config.yaml
norm: "rmsnorm"
rope_base: 500000.0
lr_head: 0.00387
warmup_steps: 200
train_tokens: 153700000
MLP neurons of a small language model. Each row is named by its layer, matrix (gate and up: input weights) and neuron, and shows model dimensions 0-223. Each number is 500 + 50 x the weight over its row's rms, rounded and kept within 0 to 999. Numbers have three digits each. A neuron's up and down rows have the sign that makes its largest values positive.
After each neuron's rows, "fires after" lists the tokens most often just before its 100 highest values on Wikipedia text that the model never trained on. A number after a token or word is its count.

L9.gate42:434502508550552511539468536585542421423493523426491377534525477430493545466431494602479460544498436520470449465447621449543386515558548636425576485585489496536502496476559546538406558549540509487583485528476497571522471560583421509495488476498482540507520452499579504474546546484495429492508567533559577596475528521524526559449516548529385495579539477386482451451523476521506466556445485544519487516470556494532560480488522595533511539460439589489455573448469456421444572471469534514494563543495549485428535529497558566558454540509399540458487556412530597528512471466497549546434573479416483437463499463476479446508420542494519405429501490435490523442580573525419446502501
L9.up42:518452498506573540462482503483523513468469577386412484543470509539500477545474539513538438536519530464527461493520457592537525606507488589581481523438541506414509523436528446432531367507532446463416476513482399498531478502530558486554487465515550435473579464532567495524498489429478577506452558465496521608491468439471457477478451529430520457498579468527540529531463515529546461491509466440480432392452444570530484525561512522458610464512413388497522353452547510447523470575537473541540623456515519478440496551480498572470509415527474509519536518363566442477464447545538568526581492507533519475578471447359531481516540501543496548543495524495495449461485665445399516537524
fires after: " C" 20, " R" 12, " c" 8, " r" 7, " d" 5, " H" 5

L6.gate183:432496468507515425446448509532560504496613564482531532472578437505472558410582446418435490486580472449513529630528483496484600501523584610428586416503508550531439476522435475504504467616487551447559544523506560480443439480559485544546495576470420494461507537506448544606478534481525576494505408533543487457423532468539410506490496600491403482525478563544580492511473517497435529559433507397557522495473431474530520424525452606507550469398456556498555530527519479487452481495431529470499457553519505450493451488537608546502504545475420509443558549477510432523452492515562511474527610469501445444533468462519473465519460423492451489518523501527446512386504444377608523534525
L6.up183:553565479541480503461459439524481498508531498518550479481517483505429439469428589502509528533496481554471515474556503503458532518471615457415471513599490513545520512524467547445481521388490433514507549440512501580443444442406531596567470510437504572475549557458484540514604423482484528567449511518528588539432489483451395423490536610511421561540469449512441524533468588438463551561521435589482504530428577533345607471472440518514549381497464407504519421496480559495565442446524521486515470528379478593538477505484434509495548551539470472539545464508548374515535483517476411445446500489495440439546556494418557533588489450511396456494496521560470482457491446514511546437489
fires after: " " 70, " (" 6, " and" 4

L11.gate30:495521573472434456464522411419452490550594499504527446426588371418451506536566428494550551449562502494530401465402523385486482470513453495459489527484493532440421610568536498564504522471503398475492561400515549545516543485423506500500524470466566510324497499468581553490565444511480500479475534434524517569521535545484440514489427533594439507514478504466522546485508474543484485439493477467526573573521436531463447518514447522463441564538537510475507600523561447460480599539488491608361515498560568527490510498455547512529516503494510497486490488596526498541531513462577483522428537500437537398424621538472506525534456476522406482467490586551547561568555528512413478535493
L11.up30:488549581516473490538611465531499636535584523475423469475473414434517577495525500532566531430521476479541465530522470439543443490544522497445480539496583448503484521446504517532452555499522392524502527531510569455467536503490535441517543448443475393417455494446488449511499473537395636494544546436447515506526470447526385453473468565498474532534462495524549616444449448484570471533500431499510509508500472490469421646519497546473492479529452548487542502492483405467520534504400492497365533637508605551537501516430463480489601443472517514533488521547475508560451595492434491483461501409460506389533579448459514540505538560497477497467461607554523484496600449399466491481440
fires after: "20" 34, "." 17, "19" 16, "the" 4

L4.gate499:488524389461459457505525414508562571459515438508486428464495474474464449549512487454536454473538442495460448435487494533467483452483517504452529488528430608525456418532438426543504475474535432485473467503464630501417482520532533470468478553634525464465558540459574397488524431513509348519447489597493559441457508531471506475502467518507480582444441509545473551519421539547480516479612457468522461437549501507495510458446530478515550562502582521570523479466444480521559516562528450446530496440540529523464579496506414449626423452500436467511466524509409459307485564510529545577433435513491451497490366490514523534539602445505553467506517470456467481518441525495524459541367
L4.up499:515450463471569467502427454518537475595557481406534526429497498523505510554383471456540541481492477441465562499571528569444438474579482512589551425386522570472429491467475516383481453494493530452431500393465604526441476387481501489448470468573472528510577532606511509562525552523492452608518510549390499562522470542612559505513513535518571527551490562493439567545479545491485493564466521497540487579441549517428496504599543494507535503489552557481495469473416560541493511503576502457509546511453587561548515469532471449500518531599482532376501473478488447448550572532492616567500449463487456457465489530410526553503552433507482451440410507428429465529536460416551554555550
fires after: "." 29, "D" 10, " Apps" 6, " %" 4, " Goals" 4, " Pos" 4

L11.gate350:498537456425524517453398393444495489459502452506484404502471525494514524562584524510503502493481429467418488445502540580521578544501505473495519442542436584566422441457546495547543551549499507482546555539561394515573502476490527493456537519526530406599564553617532572460642472470566465435503440445560545388588475527522566569518579501525497484494503394505484564545527477473441580481568499434488478594424476476579540524545438435502494571510476445461543532531471574490601526421573455500543456503518504406545532523464455537591465533523410502446514526499526512588474467434532547541458540488547452512535574440545467500505458476376497412459574514502501463495450466452446475429474
L11.up350:462568481459466557535465453565432571490480544517462512503450528487563458518642500474470423436491432531546581480443501477470556579544525406539585453466524478455525474493446489496528510570499556525547492495483457471546431532567491449446414507424556594435451495542483526567479486534472503543478424459453465543531523464482515475483442488543546585477546492465470541526382513511523449554488402444505544587580451548623499494523514471523527483581444516516548583523509502472451495532557600594460494603479529483555472486508444480506497537412515530585467479611539487571570453502348521449461508563650495587521442442532487515482424485497535526522519486379610427516555467557493535467531
fires after: " " 62, "." 6

L12.gate382:494625500499545511525539466586514481564627435529583445483437566463481559586496495487494472483514457516515550513413469375462485430437468495551518419458476499517561485568553496521433435500514570378546543436573447551483497491568467559507561579486468464537542545612483543401513482502493568567502485509392539494525525530510499491423447511559487580456482362514516389493431574516523493448484518527572405560481462494469500548434453511523473562487442494498563466517492496497438445525524461473507509561511509583523490502506560450489464457472524451420466484555525450524475489486584511439522463494548493474638556413563477528512447464422538594560581396516478516382591458494464512464516
L12.up382:532445482415466413540456478453423520492519419431499508502437432461495577519512534479499550487524555553507557440435525557542466493479489545535533391411459562588482506506525545386456498456624585524487541494534516510446412460576475420591546495555524535428448584546541572501584549501533480498548466475449522608479528444446492562473451482475545538484458564413458552421545514578551526484452482459422497449510456538488512561498581331571584546630469415611598515531445552462488548540495602535486533589470442494481394562501485565512472469528473542449511490459488474500506557448518521521496511563499567491507486459539504515518494596471535558540468562569500466470502470547486487475505
fires after: "." 28, " " 23, " un" 8, " (" 7, " $" 6

L6.gate539:648501441540526460464502460513483576483487519421469505449517536478518517538545555451436503485526471541568501501523568520469571549493519535497526450424535410463481551530482438484508520503535575567456540496374514492438566463561550420514489489560496477479540494577471481485496536489497528407555441505571448540495511530534480507519463598493446553517422396432478556505524524492514483577529600608516558457545450558486476548521436542364562499560401524558490411466502584483473468483414508510516476541498445425564485416551503521486475459440385401465533491511568536639508452584502579428507664449609499568523542540533473482573540438514525508523430490493444549533470445486532475526506
L6.up539:454490378480510498524559430453477533535475532396547414445499435514465500474460520556465461507562586456563518527570497427536559473517472551491482584379577515600525566535457545552439513486545549484491483576591536421581494526475461498446480506523565436531587534541452495450481357440461537545552469469499504612422511480441453551445443496525497562468471481461535420423487524389473558513489521498495464490473518560450528496533492509470486481607455559515573459458599542450557497556451499564507336549567500520468530390459466528547500530574522483505438503539534545580578460489430498482491490475474446433475491591535502431485514479498504512473529540510512491415596596509453416580490
fires after: " |" 42, ";" 25, " " 16, "%" 6, "ir" 4

L6.gate537:541502430417580510423557400464470516476474454502573466619585539468429443594465429549463411500561496433438528450455552496510525455559476491465451566507538466469505511556497481505432400455498474480465471525437560500529537498435532428562507433447498471478487489490565537496507473480478620457491514567419393493499538546447571493439450448580524415497535536531588466433475453553503472538393594493487462536476476513452491562519504513503413425444519463580508439479627448528611409480499484520498498394493414440535507428487507523529544525533471441439364501493516482540441498484476523599495566468514516499521504435503457562559510515558492563583576510487521435493427479504513619453544
L6.up537:492539490510546468399465443602429457387577442505448552492564600509493470484446470583569430501531503360442542474518551494512467450442500447561548518541511455485515489585560516576502505502503516434477487433458476472468552541523596479476425432499526446472533549512557471435516498488530507505459447535487540517553550456554565471426520522497516507547507555535551495481391483552608526554388534556498490534495529494421421473531499505512382453478522492576466443530483420473551412473495481502417406495457420438570525531452403499492502505469458495463414465428491417439514429487544429584556482436541478362497509491523498423545541484468534510587532513430540547462382469598509458490569
fires after: " v" 20, " V" 14, " elect" 9, "M" 8, " m" 6, " sup" 4

L10.gate404:513513479447503494483414454575504455507591469484537502473428536497578452455520475443572586532496472490473520541545417501439510469446506507613492363587544482484477525498542505542505491524475547448548543519598494537551592613497517500489481446561497345514540526415553518557539461523460606453555493489562448477470494519550395581437581442440529612575386568505463569485537447503541559498469491522521496478499477501512564459556418580497570496525522447516527547443456535503442487503504462460458544541512433545517508541465499483411663486527381514452447510511527500547515536593468496427498489534560549489386531494489575480521513476512600389434473446472497487447495565457531515468525
L10.up404:554514504597491538495475632474528506408615476594526498506434496488424466472505514566454561530505579513459470563498454498440518486491508510457553413543503598588547488482520521494528668464510566439502553516527500524549476395525479519461475438484463491521454541487488472417477533478558475491448526579524412542475467525526418511488594437562451492482426491521534448479564548514415442577444421530486561409468465491454451438489522611494525516593480541433605520432414524511476456433554514472627423468434426478473470446532527475633415479525474557517518517488522457460581519464496488482453472520549476513550424460466498563456529469448547567433538526558575510549510422458541564480468
fires after: " " 73, " (" 24

L6.gate512:433591539573478449564441524598449553543450537381629518536552502539479557513512486521429544567384530516514490501573443455528468521504524514500545441406506442491457464523542489515540560485552416476445575534541495477451594508490458459496475460475511458572421535529522524533493411511590504448522482536430531434553421544508658534505628478436472479514442462554496510441517492456502619554570440450539556502473508462458519542445532462546402446526547483471408445548512515539523536486519545484499583565467344535461515443476496565484568456499451481537443539501485524522433471497506531519428540489485500510567561546497503513433391549379520545546483565513512549555548439553444499550473
L6.up512:499431551474554501627525518516466542494493549464532587441506495492536482499487548526502586503441477569457486636562456459577499489536376444513560492525534596530520557565483517542492568441445447496504415504523490493475567446472556503427460442533455571552506479468552563530503527476545527543456503434545530481448456449471621474531569449428526541489437475462532439454419456568500489454534550512527403482464544525499467484465466443436372517583570517481481485512548529458564507480472514477499474479508536427543488465624574522446415497539487515549493546515571419557504478422535559555612617611494501523470515604539429492507474563513466487590432467529640531552566561536485543554496
fires after: " |" 48, "ri" 9, "ig" 4

L5.gate69:427493507378525493438478604509489485558543517568406554453564465490577472510493483454469493538551514460458504530569481486488481565508483396442511426495450572509464462539552452484484493413444449448553483492498486513518484425409513495528585512503458452493561531545547527588421595442514510436534416480532603445463538559439467451524450538521470501457520469589559499507464591481491515491473436432459473482492513420456571534499445483466567486434547492439477523479580480537465464533611579485509455574521537496530529472455455486557490461436527529510421500456457496428369560497432304577480467417530586463526488460516460456536562415435552502568481527488545552472421455499569568591466
L5.up69:489458511459491519476480513521508420630556403489482443471433424452451419450441499499511386556515403447407551469505490447567431538529581541566609557523520521531456476520518519415433528497475411574486460426506507574496468505522504530460517530492446503523501521541546505531511539430489487530542513459549462480591521439497446431509419584572519521463536571480501443477537592573500554469528484461475588504489433513505560531466414483456468472502486568514561531503534497522487454527522527533543600502534514541566494545570490477518536538523478449429524502377546437457491511495536408620490494345625420436551589483488542439386491476427471429442506556470479499542539550456388503493536
fires after: "==" 75, " (" 7, "===" 6

L4.gate521:501553492495471468480538577433561460499453484584522382642549449519489547603491467544515426544516546451470523523576510486500562526467477502461469544552500603533530419467508520490478478455535525490525551522509536521497474463559562427408585515493574472507517466569394524487426492573551465492564571484451574487502519497543571439454494484562537522564601401425451520532418566454491609455539508448468512545445523447487435359577502522581451549540610512499484476546491468502564536464483464528561502485449538424489551507538429480458505521591467409444502400522452471493433485560497513440579481527474506547550446408549493523443474548488521435551514482481625432555492545433482393541502
L4.up521:529605496466419429544480499509546503519454475494583386522449476476580529546457545557435446514487480573511479534562384545522509595466451491443520464487518544631496368527557565437529490447476544597506530525485518512490566532480391522439472562411605417505504501582523481423505459518518481607551515457449600503477463490573543507481577471475567413546518516447436485519409458541444480481518486569527514462435465447536427414562507502439462532478541576529536489503492504450545535444551565464490459522517526537521512545489604512563481520503531379419453467501470525490452502488464541494566606549569484485556537530517481539443506520463638451550482506587550416469480523523525469601471
fires after: " Ab" 20, "p" 14, " U" 6, "ro" 5, "ra" 5, " Che" 4

L6.gate369:478554495480531459473446582509487542527542509447521527480482560474345508521474459499523479508508532476477446351525516498530629492482355477552546523517565460397502533466585484546542579533511422473467513414510443458474461377603382484489532553479528469420472523480552532432477552506564508430505459447439561486455507555557495629483493492534424483517432505577519552440548497394485480506490508475508572513541509579462523427506426469476614481521523568562536465434453502519531512452472465514470500530503448508462443502508422456459527471500451495550461431490494513488579539539428584585502447413563542513494445494590442572509461388430463473520432556484514533463414430437499536447525
L6.up369:491479532554513540452460529453456399464497519434354555574523540464555559537504520476482450561475451572425472533499551484491484521457470515495576507536541408535549531480446484551532507492423480526494498506406527411489461504570449471516513557469455538405556505535473411595539517529455485459518597467456467537472451432556608349539520498419395561457428570438461515494404518572577622480420533505404459525509514587422540506485536584525435514458499431436506516527520526491542465434428484466526523533469568471523517473591455505379513513524533428488535481473512523525516517500465445530400574514473515500521469586485558539543561509492390415438549514533534514509626502506513481448521
fires after: "." 66, "," 9, " ==\n" 4, ".\n\n" 4

L4.gate497:522526458523539533502534466439541550568560578464475494491462458489421506502448508560535417470516497451512452382455504584461465483535430459494570466502448551495430471441415469499426544455504426405422451554574463527482562435572510496523483517571537512400554484561445498477593472448526455555487613550520482533422598535569577554507456534370504498495514443423463443585423518552446517517590506545512505457509383495509535510552514567514476523463447476630524358458389495518557497484589418500445481435539541552519500546494536529441475447503525562527492519508578506546505595482523514462403507532512506464493463461426434549401438468488499446482554499493505501468477492413580443470534
L4.up497:456597513385446443569493479618491476632446543452426444574504497474563489521414416556427565527544545488488551509407561536429530507449446475549522528537470537669534476448456464467468484430542425479466488483526553555450406518526472506485557484552499532546584472442537524523500505521443575452470466508466563505440450494517508494552511579405531511546468592526460505508467512547437583455432486356482555551572498522585546504443387427543381503476507554503525490447520576547480567497532464447566485515525542382569474460456444492448514497567474511500510472478500429480492456449473546579521506488470506487450539591541485465528538545407470508515446521534439550432521527514420523513486
fires after: "." 84, "R" 4

L4.gate389:504486511522491510524483515430489590560554495537505492489475428588513520438542450525492535512410498439559538530499523486508489552495525551504595584526475571527587516474407491462543563541469492489532386501430567490473549517493554543571585485610455508372498508422512467385455506509607565527460552415567548492524504496562513545468540503443445588533427521357391523563523559545499426566495502445398424503520443527483484468543481505437595534565496499571446441495460516510558563540520484479487528487460465534569564622511517567539566439444482533488548529456481561509532621543484513447550463440586487517490534544515482487461507524577460490534544531470460479465422417413437420501416
L4.up389:461547520593460568554488520472520477470526567473493523437509476392598521582547399497544517448466479519542427497519506560586543605495517482561533425508564506461484509522578470578543517416503578448529450472441589426507525498442555577549495494472523575510534528464476552548504445455460445533528596577521506494482444518479486552437411477461505497479385534520463596424463542506555444459507510437442462530453611531452453396553567489425483524499395530584462384524468566485565579478569586496536485504475474473530621600476485509597541539547441543564534570475507431480445555525513471531493521506541486461474480515453565499463625556581491495484533497530493433442521520483404491458492
fires after: " J" 18, "J" 8, " acc" 8, "-c" 8, "C" 7, " C" 6

L5.gate363:530640566518485451440559513512512455488445481452454434559496494453554509406503404454523499557581501460550541468427521472567513479538446538407500509520488602533433479507531422446440441425535432480543423549469504486445542474468487545462555536520382349469477445492527556499587406437540458484549480505483538483612514412489372527423446500540529495502549559484507450510514495523554560493436455502459540515520557504515494589438488477480465456586420489515458493545504459548594494487448454524444473551547478516525590525506520481592453534523526547486400509476502511488378495539506491538551544518487574640499491578521436518561450572570512530473507439445425487433505515530530379486440
L5.up363:494524476481520514513501490504476506524498544450535549544490553451515504518440519549564548574449505429383545525504551531509598536455484474650535510480496440472522506484478428527474545555485388454535425499519512498525518405584504404472541482522538498419533412593531447410513561433458451570592481534443427491443572453521471540486567505489420556412466437480535463523527479536591569548565532385528524425631446495586521416557479564511539579564565527546564567525447508442363566534470526519569434442507523558434411574457533461549482508493587496441465524436471492497482498415533498505576488515485523449453506568509472497474525459449446532466443523458548486440492524557495549512594
fires after: " d" 36, " D" 20, " J" 7, "sych" 4, " cr" 4

L4.gate80:500541481541517530471447527552419485606428466428600582546492491489523499383496594524541528404434453414472509485584461487431556330469476414481523527475526577556509549576419554459538469502425534535524559501420488582446566460539544499513502476490404554390450542426438492458531523473447588560527526507511464414486479558544476468543567495503518463559499549509533425544558456438506547573466519425577484530400491470419500566435487478555573518511530436554497437560622443537479482476429496538490548442489542566498484467503524431501462522579528493504536486506516502407384452579450459501483499525455544478424427480487479595432544471473483518501488472484485500479503526508490509464387
L4.up80:513493483484587488496499523561480573386490445443566488570432540484518457498492551541602568445483513545496450499420546484525517496478496429417477573482437464492620538428524546494511508555478477445504487488531457420518495530438434440512521380521495458467455506452482495578416450559448433640526580463496468516525500499456530561506511472449552508526488525483552474489435502477528583477436487412607333526526507518505470492350510483450486471522422476502509491592575456534563467433522435503395477535449490532501475544499534549390496494512441495512511467507509492468476530674536520549466517617460467469468501497438453487564491408546557425523478578457515448492591575519467469564478
fires after: " G" 29, "G" 16, " g" 9, " d" 7, " V" 5

L7.gate94:573487547603560512545543429461487404625443545459459589535473534497503473386462571509502569585415489471470436451510499508463478554432442530494511539514546613612463556459486465524546434455404529415520481576439537542474453495554462537507547375542511536575433468358492454580537470450492502523570436441496475536441524521545528607393439487534474463452415563555454450469582526514597557564445472471412521612612526486527518474498486582481478529455536506442472563529527588496522462520529478532515546504527584470497462514474541545552488499514461512514535636482532552508444534541516551459465497534465521473516483539578499495477557533535552454538445441534491497536489477536459492480457
L7.up94:511376465447489556495451443520479482459564555521453509533464437495498449523499570424537498403506474464473446666494522515474458533428490553512540544557393426447509382624478450536499547522548496488493435511456529474521611429452577509504587447575525614494467561504463435549500529436503511497575414514506527477535429503539563456466469523585479457409538531469462520544529472475640512490480566413561465471472396471433457528399528475549575493492624422467497515464546380490541559516506470566375482496533608562551483512488507534475521507505480459482497464423455554483511505544492496482525551503459502433524482489496464531553473517491486470525559519504513465417474615538549465448535
fires after: " l" 14, " L" 13, " Gl" 11, " d" 8, " D" 6, " G" 4

L7.gate304:558561517416513518484505550490549511486599442465541511411449514513469539643531475535510456512461529476455431515487485423554505549478456466463645523593374378429469439449503543484468458542493503497475531496459451509449520627480540431468502572391500557330561492550581460508545468535529485524453515522495535542478468535517597543529442445518536624492478523468483538488490554501483567491423567484519479387520508547446532490510557494485541562461521516464430478505516450555426438387523519472502425516526560555455509452465476562490576564488456483509568542565478538561494489524481483514524545397472465533516483482575434520535492416505564478427505622571457533495456525521534526590426
L7.up304:541510636429504536422573498422484475601586623499541568558511484477601606498433518471463424468461586486553479515570536512483475585464504452527421549511470508487514515439538496524452452563501506530521522557588447467497537493542553367413532649505548523446382516514564599526425462544506461449506490456450541511553511452428525505526501501472450554467464503496497543467549532462572505582479446403547584468404493551456417516447555501575443414532527442487501472501481529510458462444436498580540478540493534476455471460466452518512487469593526496476534422547499566525548513436394481462468583535509566435525465526490483538536410461452483513553522524433510466528500475456607503559540
fires after: ".\n\n" 26, " (" 14, "." 13, "==\n" 7, "===\n" 5, "\n\n" 5

L10.gate26:447529473491583437537547452516531552523431499466556523508592575499533535478441428486459439535455524413638476441392554587581521519428515505479475585498540569511447470451532524521634524506470496528509484433534425580521521466562505518563401535465552478486558521491465528552519521468489569540522487543568597467525418520501447528547552510546479571486495463496579586519482495407533512576527530508489472466508558492508575502512503506521566518532488504543421559443497479445492504489518472508422412578602507576476593513579425641463489449494490557522443523483612505551475588524579476475531528554481553443470532557406495405496502477578597434496515375486563546529471511490448518500568
L10.up26:438504466393496484496534467563460558538545488462513556509518427481535428532487523542499534540539548460485505540503528550495528493511548502534576523440415502525488464439517412574487498494540605433568487550625480578466473448515480539438447584556514534492477477491463366570580439470347458434559554577437470533512504471448472461486517488546540550518456441436466471477411395459520587591581520521491534501519480468469483525436482494509598414403568449528416497541513487491474521517464468512504542491510459489488508500496404536493459475582518479558423512343514476545474422601551450543498551480527526509521551423409452528474490500489485438373428438480423431494543620500466530516461
fires after: " c" 26, " C" 24, " Sant" 6, " v" 6, " n" 4, " A" 4

L12.gate484:494486410510418435514483497537510507507540570461459562511539454534569450455484459460556518590443554528486591608514552485501469518546442495533549488428490424511451472463664522591495506445516526480480494571410444520459551506461562537481566499493481515450523498507525504477532429539416544510518500552485474432432464553585549453501468457432410515567512547475451415513507439458524603520421469569496467547573506377530539451562430584547457491450584466475527547419486482475500510466375512544527584552477500467548467491470467460458478510503353550418496450469598491446488467558441496416391570521467496507486534481431501513487461554519507392483400487521486369456494549452519516470549
L12.up484:475527539461538452477452522474507480539490437491459550435469595450479522491539451466513513477496527480463517497389576596412476478517535558562524482419462544428514492524558529502486487452445504401531441516456560401425543568544445579564468426510431498519501574406557450342536549493540491574424576485519512577452474500544563526490535469548487446602581419523555481511398499468502519536466463470513595563467560568459419460504415524528539485467463540561486498465506485384481507498513613423505430438589537510476637404463535574538497438516467449494469508473486535551542433578497556556479487511540534507467498464549537430429520530448564504590518464414486544556449553515433503474511
fires after: " V" 15, " F" 10, " f" 9, " C" 6, " v" 6, " adv" 4

L5.gate352:583496407438566496508588578496447474435519568502470567559441520535523540472437462453522520579403514511560372566489513530554455560453475449450536505638549553444494471520470610424567584438467565454439490464500536571439504398464568514444453425518570559563493444545442530478435448469473529481473472501491587465563515453504547483482451543442470470490523514440559462488522507475408524455530614503499464533532540445477566428496494443497499531459548382479469500496552414448451524481502520601518490475477492458540472463454404517624463539506571522496493461530520508610600425539515505468598533438491491595513498472556525517573514499527553476542583548530483457514569567492422518462517
L5.up352:469477522507425453509567465468546509567617507588564480512490519586393503496467576520490569389650450465494490481521532513534598491490598509573501423477482404539487491505483522489409483480516512561441572492553473525551476591518560498441472527396466537488483503461458484513546503540460473626565532454448522547480524481405513554537438543527552510534490493538496562480535519466557440514467429466597450642398540454501519470491554557447440536513584515521490487592461456495527491412527456467477390544543579448425479488503566547460480513495477455536517507564519450481531408517442473436416515587540562562523529524560428471462486498556502506450410445442476517520569391495517573536538
fires after: "20" 33, " for" 12, " U" 11, "19" 6, "ro" 5, "hen" 4

L6.gate520:551480557458618470499517465504460559453557495490403570486464550465463480499573456565486420519360520539572391410388445514563534638575553511496521455448470566523580517551534601554529430461574534453551505479520462519428525452475492561504470514439496439510447552517580485452550515524439562488549562561540396435410477453486460485513490513530554516467477464476472433408540440458422477432434483567462454418492524488452465527473437424437455481543485441492487617433527550456494489502464559464439488510453525457515502454540582501530396485458632517499526513509526478515466483557486545542512553536522466443489465439506436410427457447521544545482542447513524477389489580531463511458494
L6.up520:417511462460521465434553470458575508549521623503462471554528472622449582549581462476570555443569475541514566466430494459521472574526583547511579406668460580531527541539493499460517435551540496491529596478537505587452500500493580458471448465441508505498553635514498584486552462559467421587535454478573480458435518451493405559421505566462522516523483587567514521482473465442487452542497485489460522497509446462489531451582575505454379428514494395597600486442497475484468498512482503459534507499450507444490459498481460526495446546473480531541416449496407528507493433472440529460477568538538576396531492433510528464507458457538534495475477541412523517429561492521412533464507
fires after: " " 33, " whe" 9, " $" 7, " tw" 4, "-" 4

L4.gate501:516453431479433547533533424488561441477493561510525376506540497556560422520604448514518512462529494455512475448515457491461488488588525530510478398526517537486406470561519470524482426481492522386472400606502519497507501429543532419523521528522544566490509555508546414492527451490501521560403550520434481534502590472547603444415520520502444592563611528476492544541454567512428566498446513514482529472531461606557495442566529551513531529526556519538549454488462515568533414487491538465520473489577616505509460544449540530376449484579439586564539459559480568546452426573569446567527436561508513500491410437526503467551514528455449515615559513520490404418407489501498472500513
L4.up501:480558474528546535520474447489441526473512445547391516560522520501533428504455550577466480447547565477559539467488583500529514444499461439517553496520450509527442551451475519554547544360460456526405498574484338418464534548515538459466501459554489475488563541547594469513464456537483537439514475606492525586480449534466572556542442518553543522563455487586504457550461519535489482488576507538532604560522475546513510497585508593479493605567482487553481581416395490445475524515453521579568499459459555497612600514583442422457399486524446543414486408439528471456429459509491574592441419462550440518487471539546459530531435565504453483519460498525493526481448514458523567433519
fires after: "." 96

L11.gate13:382524479599515413514575475546472524552525454438436517510470422528470544453401523530500471539603518493519501493554467501501527587544440454482560450477491396601418599415436379575517472497519443557516451425464564483475547529508457502524580459493502489429507516492411433537505436467529454572488451511514524484465563500439563435561622443503501474426378483495399490423560525547541442502506483456499501549563510545442536529429398469555423437539515518499487426498538528424576454495507406531455486517463490432438458526428509532450540494491490564521500524575469469542451477458423465490495561507524432488489507532402480557481473503480529513582445406466556560524554615499459586516480
L11.up13:490464550483574431416514539543505519412607541485466501451546498490502495570575607518444519534518432446468512497541393577407501521439457558489477444546437494522433468576398444565449501414477491489546449569606545474485473511597456514471422506489485550477554510464580488542465499480492499544468451565465453502476550519420516484537485533446517457472513549483452472497472569463525498540474533514507472458516466502479523457427539499565438542453570631527497565434547625486533514445521479478525578518521579559498553590485603563588492437525520501430517485472422418530455506516500516542467485556571433453526493469383534437549511447572472500559515316459570414545549433546481515532540
fires after: " " 28, "|" 23, " |" 4, " Division" 4

L12.gate250:512530432526551556509465590446600523460487545583404460589493545459497468464495481396527497541482470442506561531491499528581434535482523585457520509554417489492439482460490442521561570507436506581560533460479510477431452469558511457519471505547475572555490548520425444560525443450515515476459514577468500534455437459514392563552525465509568532487512520471427407527499493580665447455497436418523524450508501424489492428521518588547465533618543530495528437520538496497421421514446575469413502464537454551422474561539510550501456493508505638513590504517417514545448504543508581564540556584584438491527542475504425538521450495473594522428510392505529469572480465423460534541482
L12.up250:428522435542537563543526443485498436498612462533576497532476408541528550503510520511450451506430383541463488507540436579513450453533396501521499477477477517480512460469510466449503478567568407559507611481596607466576499492443674510509551488497515552502492498487500528459581459474421492503526500420484502480411535528536441416503475486510402518559576482491547533511464477447476507408557488445497531482545601472476520509502487553457523507545496577510529508404444587512575502511490492474551516484498399624524439549493485376513486418525488499557502468436569494452504397447415437480479557484595436497443524509507551571500557603447495613433514544455548511547512513445443530543549
fires after: " " 33, "|" 18, " (" 6, " under" 5, "–" 5

L9.gate565:478468454448544498481424499576469501570490468503450463418495581540497532458551498460383529529516469563467461553436533483530566550521479511517536497442524519434452434531533473499496527519453456471525592540405538580605615483521473498441496469471478539487506558440442479484568540554527559513393495483515548415486514579431481542481577485402415478494546477448549480482556436488573495541417430520422460505433513359531588502439522559434467510467460541495448445456471459580539516421455474576476542562628512478519389481464516507455530489547473488472511557395535526539429493475502495437446472573503493430477527514457459489501491342515525508494546484446464531578413428506452478653484
L9.up565:438508543500531489524545559549450453447482509480530498483523442497545508493493428619401496435529520524513413471578513525451551545439485562490512478421544479500417501368525434514461487540464573500447494586490492443550562448444532439591499495452399493511459411546472592491424556501525545551498526511378427561457456487435337461538403445540551541537532458632576470536467510477502564447565436489523551448494479489553454567469492518518557531590426364502468400543535406507461510468561527488465435484543503549417507574454491546516488441470467521522499508474445501522511539544448449507524505530489552400492441528511546581395551480440557566425498533470511503436520532551527527494478
fires after: " T" 20, " C" 19, " St" 10, " c" 8, " t" 5, " st" 4

L12.gate424:463479623400481503519467511548501478502515553546497419484552547428475492536502444418491474491517582443489493481478431444473443545554524484573438497456479433529503495515478526468493449446478425480472524532505527504530486450489481441506455461444507519558502449402380392523439522503554533586516437521430524526454606502527458503542415471513549507570465521525423574537450491432508514509412444449485455518500560422448607449545519392557500619454457525593534454457508462436565477503511546531529478588518517515579503543444538461564501500533482479479659604427457435511513576465471433516496563509484610476590497583567451500526503444578559531521505436416494493437602426537546554546493
L12.up424:523466552509524512414398467544480602495513561601482521496459538614455538546471502538530499376394473440455497516567506508547530484532550513495469509493617515476404507548456578483467512487504444476529490530573491400447482525569579528519456602460412527538632559503413499509515443432556475435378459568441486538422550582477445577476480527515557592508448480460421478508560472493478468521515484595414432484539531477548484589535475479526487587469443468547490467513507477417586451467538465456522515556522541586529485537529400493465492475577399421506465529528526490495434460589500438457538559447489462466518523441448519486511524504532569454443462465545519580479534442544518461475601
fires after: " " 49, " (" 8, "." 7, " ex" 6, " pre" 4